Weights of a small GPT-style language model, trained from scratch on English Wikipedia: 11.8M parameters, 8454 steps.
MLP neurons of a small language model. Each row is named by its layer, matrix (gate and up: input weights; down: output weights) and neuron, and shows model dimensions 0-191. Each number is 128 + 24 x the weight over its row's rms, rounded and kept within 0 to 255. Numbers have three digits each. A neuron's up and down rows have the sign that makes its largest values positive.
Before each neuron's rows, "fires before" lists the tokens most often just after its 100 highest values on Wikipedia text that the model never trained on; "fires in" lists the words (lower case) most often at its 100 highest values on Wikipedia text that the model never trained on.

fires before: "il", "c", "n", "iv", "re"
fires in: "railway", "railroad", "racing", "raivis", "rank"
L3.gate463:143129110130149109083146147153099142148129140148125118089146096103112162115108130130157093117115110107128125173146131154165129131132153094113132076165136141120198122130107090139122135144087085148093080102118153143135130122134112142132132094148152149145107129158133148141131122164080155112101155152081133107162158147124125103124158119132103144101124078140138157130133124090144096107155149125119140088128137086111137097126153104148112169091058107135141145127106117115114141182092115082108084157166141166133107083142137134129137123129109113113159154107138125118096093107123138095
L3.up463:149151142133096107095122131120127137186152112140117124130113139084093140142133178121142141118085121080120142086123124143115076135131141106137122141123126083125156105140135111097091117120100103105144125163098166127151152117120133143105129084128116116124107161110149108173144140168079162110143139185073132133152112118112112094109132142168077182089137143126123126125178146075145110122126137127137131125176135112170125142110101125135138102137110126124161121112112082117160126160084145123111083152112131140130126126114142145092142139121143066105142099110128105080093132125155160142
L3.down463:155155138118125135138114123094152126184143117130108125120156158096118158123127100116144083128128130093149128114155114129155122135188148114101108109111161182118140097164118109136162172098126080107130132139104119141151153090128139156120139121145165138091075157100097081145123135150089139109086123160116138121135148093110120113177137110162116152136149085111087139105150155131163136127138107107146156132181119123124124114146146107128092162083115101099137127124104093081124124170118152083114107094130163150131135134099151135111122129124131106134160164111145114100084132134147172164

fires before: " the", "er", "in", " his", " a", " re"
fires in: "after", "following", "upon", "further", "coordinates", "soon"
L5.gate380:117171123156140118170108127118123103145146123140190109065072119146131142138115107104140137101143103128143075123120161102149105143103102134110134164141074164136118153137135093108120105130131105131142105182164124121144119151124108093101130139122164108125151110141135128147124123118126082167127142145140196097154128153167132131148134144140083135123119140171146146106118096108142129098178115116124106122116091108103095134100208162110096127137151134099148162072108147102134140108102105119116129136107138126158169109141104136124092144158132100110130159172138124132139155142118132127
L5.up380:121134088103116120124111124085101119128116107094162131104093100138093131084119181094169151130111096133129128190094137118102136134158107101152143137115130143121106142147089117143114130093138138136155147143116185120125129157109142145082147091133148095125093157167157145134125127163155126139111133195116108158133135152119134143112112115129137152130107150176107120152168139131154120115152151180130103109139089131149108132124146148121129148162145124123088144169121152135141105117165132102138163144123164119118108138143170176165108138142142118102150118110069127102095108123083179090
L5.down380:073135131120094138111120149123130078169112147082104129108123091156121140110090176108136160092133161118132114134147129095132094130129087124134155134137101173112101161162107134130131157125149095117134104108106118133140141116127131101083156109139129124144126118136142146170147141100160102141121121162123167138151120113107119186133106118094133135069100146121116143124118121137153119082165135148087137164137129103102101113095131085110149096163166117161109147118101105113125138108133105133161156106130157120092120121177197109116137168134145151137118155077078154127135094158118124126

fires before: " |", " R"
fires in: "jpn", "arg", "aut", "eng", "ger", "3"
L4.gate487:128141131127183112163144156115130109154129153115147122168123144127158137121167117120154158143123111135150081164134152146125138105141069096167162127161154149130114136101096104136104135148104153098148142140141090089127146145119125158139099145132108130123121138109160091149162166054139111121117168126140137135145158117119176107118091098151118197130149150141116070148142116126175164112127123168106112106165135125139112133164143119106118149150069101123106141122112150114165102160106111103151157108124140122159155130122071135149106113102152165118106134111133115129174139114111115128
L4.up487:143108088156126105120140083143134139125109161174143116118113130149138104115103156120081131187162095115150074130132127120077125152115153133150148136152136129111181139145110123098116141155086167148111089135139115115094126144143130122168088143164114149117117186129111138101122172092129133107147148104141123122121120097120125114129150181102094175133170167152089119138162168116128118135167163146169108099109146157105152178129103132101131152123116089104122148143133116117099100140134124149138118142119121131104107135110096111116144111093082112101081133087117077129139134137135127144
L4.down487:132112155077130139146138092141154156078111150081142133104118103128149095105093138121112117113110124145139130126120124149152139125125141098145137151134147137099094119133093149133123115118108116134163159144106139124124132131160082063152140144135150107109122133079151111104103129133116082110143118108095175137105138114119120173106163140108075138105100111149124125117153127136088091127169121138075119085148117156117088170143107136120100142164126103093197100135153109103153095168111110099124138119092142137129109145129095132097126121040131117141097113124128110156153117117096142101

fires before: " the", " he", " it", " she", " a", " "
fires in: "where", "when", "if", "that", "which"
L3.gate946:171095115126153083133109106099091152171127130104164115116127061131132120123122156128145092130122090135113146133112119167119089102100117095072155128125108119123090150163109118129154167116138118171128156130123098144137122163103088097130149094138138097119062131158160142140132105146130150095120126124150125089126125087140108149116151118164122126096123166118093168086088139147173151161135097109137173115122172142090090115115108153118126142162108155135097119098141122147144121097116178137128141124087127137139145120132148138135113095128114138117167123085105133096143117140097109105
L3.up946:156146132141136123170156113138081138134117181154124109099114088157116110152124146129164137106147071066128143141126107161097109121136107123128132120151105164135128130108124131141162146125129141137089112121133142139101181102115122126089140122122167114143138150128110157144129130152112180104156150142138110120116106112085170178138109169175110173127126165145127136168115132110165119101152113095114140156166077141182160145100114141142055139139117128163141146120147126131146135179103138150157159097113093101136129154127153157125131156121112110111144109139113123155133135137127145187
L3.down946:152124127114138119138123092122141136140087085173074090095122186124119145169106135129104163126169159179127137121148110109136093138126157144100154151123119119138133108156160077136112141137109136125110112132126120110184119119134149120100140114167111121111128128150099132156116170133120148141124145134084140141113152116101144097131125141075096069119125131135114143135108142121148143174138150107114122118152113125092103157100139074111070117169107158107122100147144070118120160135172126156095140100133115164142121154195123105096093147143145146114113122125121109163105125125113162145

fires before: " the", " ", " a", "f", "ak", " his"
fires in: "of", "following", "after", "off", "during", "in"
L10.gate342:131154114130180126158141165158144171135156141145117131136156128086139086127111127132124146149154159169114123102130151114113120182142143125174114104121099121159130115120145124150133147122153115198137113109153111188143164075124175097094103123140151145158098124153171165145127163109119099142106116134106127110132105157143126160105101142119105143110119107109137095131116129110132154114174121119155151158122126120109116108094111150170111171136132129165107116125102110100161105156143142153093214135097144090134131101124123142145089152161122144110132123105141161088121096122130115119
L10.up342:142129106102124118135133165114116145090142146098119131103169139147141188156107073219124172085111141113119136086173121114126147133103135090131105126128096119107111130133131154124077175131096142097119115136134160105142090111060147128120153099089115134139136165132128169133137120106159121142110150137162102116127120159122134158126123091135136126143087132111160112098100119122171139143114109113097134104139125166124146149123115122118139133098119077145141109144173144168138109150113152151113144145083145102132124108138102142124120130105111123153122151104139180177119106172144099115
L10.down342:109131134127135174160174141143108131110112099132144115166121108116128151095157144079168089148162111121130107128096112107118168137142110126122134122110118109191120131130136110076194092128112157150114121119128160123106142133156083151120141139106123136123163124088166145138092136146131134074129168105109129136146173091149122104117153132149087081102116150104139116113108106134156144071149143158123127149119154136120134120102140118113065048121150117101135056134134100112146113107128131140123129128126149163129120134142149095104128111094134108132141125124120110122127140098108088164

fires before: " the", "n", "ta", " his", " ", "at"
fires in: "during", "entertainment", "winter", "limnic"
L3.gate408:119137101161075085121128119171150118128145108106113114149077080133122134119112107132125098133122152097139126153105150129096136121139114147139129152120223099141149146126141110137139169153114138169152118164137127157093127141086120126130128139142148103145133133164164149146102129104127102101129145112136087115118096069078121129158131117164118135152110105158138138112132085107112106115136106142123121111131159146116147165163138201108145102155104124157108106129116148151119104120113141164104149177125176161172129105095128108153104103151098133158142131139123151132073137135095118119
L3.up408:126132131117120102088147087153095138100158164101129135110092145091108113122089120161157125102103117116094153137119153122128170115095128112087121162149111178140158107113103097098128110140130123133117164106129158181108124145101087115086166125146144149140144078118123146169111175130110126118142110131135125081121122155089129165104114142123135174127068156076127148150114138129114164150168098120124157137148112155087144094154130171127118104146165102130092092157130104126117170145162154140154110105130130130135127158125114121156156100119132147134108154123129155134158115071139121146
L3.down408:104130102131111153154122105192098089128124175197136125087154144135117108086150105103147164147185122124112092091101144147101113136134152122127103140103196104105127151098175124130164116166165135120094128135168129113100154104125112130087106097123149113104148131136158106132145094093164128139112165140163115138095133137126111137148117130110099128152116095134127127121155121139134111125110140132131130171139174099188124119078081106129135149104108094111152132092099117154139134109129187134120101129142165139122114145101119132111148146115119139103165130107131120148134123120117158092

fires before: "d", "il", "c", "n", "ad", "th"
fires in: "scored", "water", "racing", "railway", "raivis", "bronze"
L2.gate950:100150142130152123109052126118111133187150138106112159101167126120100109129132095118071135103089117064158126086112097115119091104111152152178125110140169087133124093158118117149108102135071119155143146109170139166135123139105133088123154138123129169133109143130158134084157119144100093109111121131105132132142118077177151116134137082134142131112106117114172129140134133125138154089125157146097133120128139166096142139132096136104126113098136134091118132097132124115108112123136124093144110161141117166120143121174174135129152095107115123096140122096142136139138134114111166091
L2.up950:102109120116152132124084149135120119143151127131130150113135126101096133092149101143097151081112124090148088073099102159153110107139152113165140125162149046102136087171123122137102082168101123142140137110188101150111144144124106090120146165121131168134102142139152127104139131117096132090144122116120154070155111093144136120164105098145132124119169102102173150136126126103125128140089133129134150118169159161078139124115119156101146166143126111109137134112123110111133125141159142096157102152171107146115152133201168129126115131134133114131135151102140108117119128109110123105
L2.down950:109105147100130155083075125106131118159147134107091084085147110117106121088175093135138149072106111081140099093103105137121090099176138110175134161152170131135129110149141146149152113130105143146157107097160070161105153123133126103093115125122153127150118161135144075136134136136137162115116121135129137072137153141122161112173100121132146140100162132103185144114142125125140126182122147137139157106128134134109132145108144138127123145099131102097146126129100096141132100123116157138141125154182133151136175144140165133088145114117128143118144098107153153144131106117109167102

fires before: "way", "il", "s", "c", "ro"
fires in: "railway", "railroad", "racing", "motorsports"
L7.gate406:171093162134136131097155147129192148124088103111125136143123136158117124115124118130077119092102129129147085092128148110125114132132161171099125129156112148143135139139144145109109134118120135143145087155150090121128135129211173164104123096142149118147088140104154134072111149134169101133143097133079158126141101097101136108156140108133148183107118074120140125138164143115123105086125109136152117110126095141149120143099097120141163180101100135167134152109154109169111126103112089127107152151108122150127117159143087110092124131155148124117152085132121119120118130164119140145
L7.up406:171134117141155130158121141122166130129129137178128092105123145112113126140138132144171148122123098089131169148118170125132103166133121124147124118110117130073162130077121098134158144118099123144091098114128155105133128067079125156118118067156117170106113146190062159165127125119110129088161139120130120140140167143114101148157119129153126141128109131163129147086107145130110127145142122138132164116111156105121152108123127136162113121093145167136128170109125131088090095135138194081178129154124143093120124123148144087126125107138121129149139133093144120142118130095152161143
L7.down406:109140111151129134122122164177123128156149136124147133106127129126116064107134113143114142134132136101120113131125134141125125146122181178131151136113106134134127103095120123078176135103157143169138097125117113126088139121161163115124088187126119161116087114160148174088074142125069073130133168109136123107106096137119162125142108105117128168112116131129097137145133118120122093112109110131170102078114146112161116123116128106099146133121175139119107117066119109137122122112124148130138155115070077170164103143106144149096077101127139125083138099108129106127119127130149116116

fires before: "s", "d", " the", " ", " a"
fires in: "including", "include", "like", "included", "features", "includes"
L2.gate690:106136127155166093069106096143111100120172133154139123128122154152139090115106147150113173133097103093141069101073104127108108122142114132125170081119151179105151115110125129109148157107129090160091139107102083134119146136125144127134135130115123145104115117109144117120135150109116101119111078089095163116135127103127122134155150117093148133113136122122135112132077105129120123191108105084113101142098140137099083113161100106156095133141121123121177123151164127083143126136091155109123154144173152094153125128156167115151095102169095138114129133120107138118142133145161147133
L2.up690:098144113117143098127146077174117074133120120118121093137107124131151078097154092118158134085130074123102092115112133127119068129133109125117128109126141148122136130128146107114140135142115122123121125100146095124116167088112118124155154115157098161035136153130166129133087151142133103131108079141095146132134146159105143131140111148098120149164117148151129118110090125152118148179130092088141092147115139149123115124142129132156140140112126122131176139149156062116100118137079142083106119130124101099130108158162109100123090099094132142107156134133091135117129156167120117120
L2.down690:132101119156157078107112094164119123106148130139119138100134124175152139135127107132145146119109066125076093141070108147107130139142131119113123125129137153112132164123161138115141134098112112139093113115126121176108138129155138123157131147146165152090149088091167112127122149125109122154117110135098116115154102143117115124158130148110104118096147111111139142141100125135125126205114124104137076121078100139104107138174098118166111131139098127106148052127185080096138115145099130102128158129133154092165112141140089092121115130100098122161117149143081142131150143137144163131

fires before: "s", " well", " a", " the", " it", " part"
fires in: "as"
L10.gate280:119113078097146175095182102114105168091155137116130107131123075116091132113107167158162185127064121152113116122101116113138157166122116116103133121100142153162132112106116088085112121121110154116128100113139083091149141097178124109134117104140131131116148154104144139141105135137100108140153145161113120122132153129089140114162113100116128113112143150140134110124116116177126157148092132072121081113096079122117173146119100159119114090127117166119143139155146112098099136142120130119091091153102126117140107116087128171144151156171120128109149099150118122108124129102126111125
L10.up280:124138113119130091145126097101115138119112126141138140162079133139130133070116120118152142114143145083116145122113129134100156147102129134127122121096129094154130159121140134132111088083100135104214123133118178153110124086111144151083144111092146161138107088158135094155159113124162118102137153147122137096077122116100131103114146099134154135147106087140157108114099149129140115113126149128135111136150140128152111066140156170119172107152129183143162118115135100142151145166119130160153156148127153081146117156105146160163161158134089124114102106108140127141125110097147181143
L10.down280:140157126131116141092125123093107157096146106106093133169155125096116125112114181142133149143074108120098120135130154138089102152156136149118184098142152152130152179109128133149102130120089169118169125144133102112086108105113141166097142131115104144115173124165160152104162140157149113126144139140150122121161124109065146133151131104113137097091117137139122157092109075102145140112094132137155140136110129109094134096143161115116105125161136137121130115166162124169114144133147113125125126140137103179117102138174143101072082134104107136118144093153123130134183169137111138146

fires before: " a", " an", " the", " ", " in"
fires in: "is", "was", "features"
L2.gate443:161146096106143168107100127148152109137125115088129139130115148126142145150155110114147138146114183097097112120107125135116112154145152109122115112088160111115120117137129137139063090115123170158146141122100108115136138118146103127121183110099123100165097112125068133109131081146151145106161104153118132130128139136104113141111089157072118138134120149120121112167151178153141140149090120143182191126130142128131130076090160140129106159146179113120114116101144127102135151113110124150144112169107164158105133129131157093135117122134134136109063107098114155153128110113083164099
L2.up443:145108139131139120141121152181132128142122184097137111117130157114121131132194117102123114138123163138180076089081149162139122133139133121165151090140136100120112137166163124158119113163123150096112107150108092108151182101102149158112102118083147140154094118127149115140135105114150142103150113125108130166104090156132130160122151135105128126105125151135132151136134174122125145133116160155171146105165133142168131147109115150114099153130169123124153165090156116117118150162146112145147123186101159160121118174199138119099137112122116157112085133113135151114121126145097135150
L2.down443:145167145114121158141151104131136116098101153105109123118148139097124132117106155101143140174143114091115149147116133135131162139125127130129141131155119130116140160137125131124155128179119133084051130121172188123125149131101130100158128143137139112156111123108162151129092145093105132098130107121104130143091095091115123147137146169110089119119124137109170135112116127101135134153101170135151098133100095113151157138172110148149119141148115177118116040151137109102139131129146144147077122136113096162094137157167133149086160118142136102104115105093113128083084093130136081109

fires before: ",", "t", "th", "ine", "low"
fires in: "however", "further", "business", "following", "bought", "performance"
L5.gate436:134092113124146139129128074131089165121142152142114146120124105151120147116142112156160098138144083105139127133152102146113121099105065122093086156138106128118121146144121141139104166125098146080128121167090131097149142160118121117148159150088168095109151110171151112140099165121153129130126145118156095094157132149180110190132151129079116123139120127166128101116117130118092119097104131153134138141123161077131114159123076132099091116111109098107132157158139122124152188126166125046142118113123139126147146158115145153130135110159155140149119153131132131123094122139138142122
L5.up436:111087108112134141068116099140132146099136110111117151123132138118141101110123131097146099126149095146123104161129118139146168121125063152152153158119134129159157130104139139175153133131107132149121106130101102115168161127081119146054126112132145126142107135192134104106133155113183126132124123146122111120114140143136108124082144104105150121079111124162100107112123077109134129103087160172140118134122140103108139125128108190177095157123122127096142141113113076130128137079094134097165129099113157131116106132130147141092124120163118145120153106122138160155131066137133157142
L5.down436:160136152118136119120138099074123141122103111135141119130138144122152138079163136118134127148121115130082126143115144121136129106151159119126160133068134092127129146161146142167096141122140179116129100138110088051124157097093123159109134111149132123146157142169139131129169117193138147135155137090110116124137103146125119108149092114165113136114100106154104160129124110120164127144131134163118102118115145079151148130115083146110126099128148155120121188123139133098113119105135168139118183083167131151090129147097153149135123085201157111103106149139132158151125113120159137111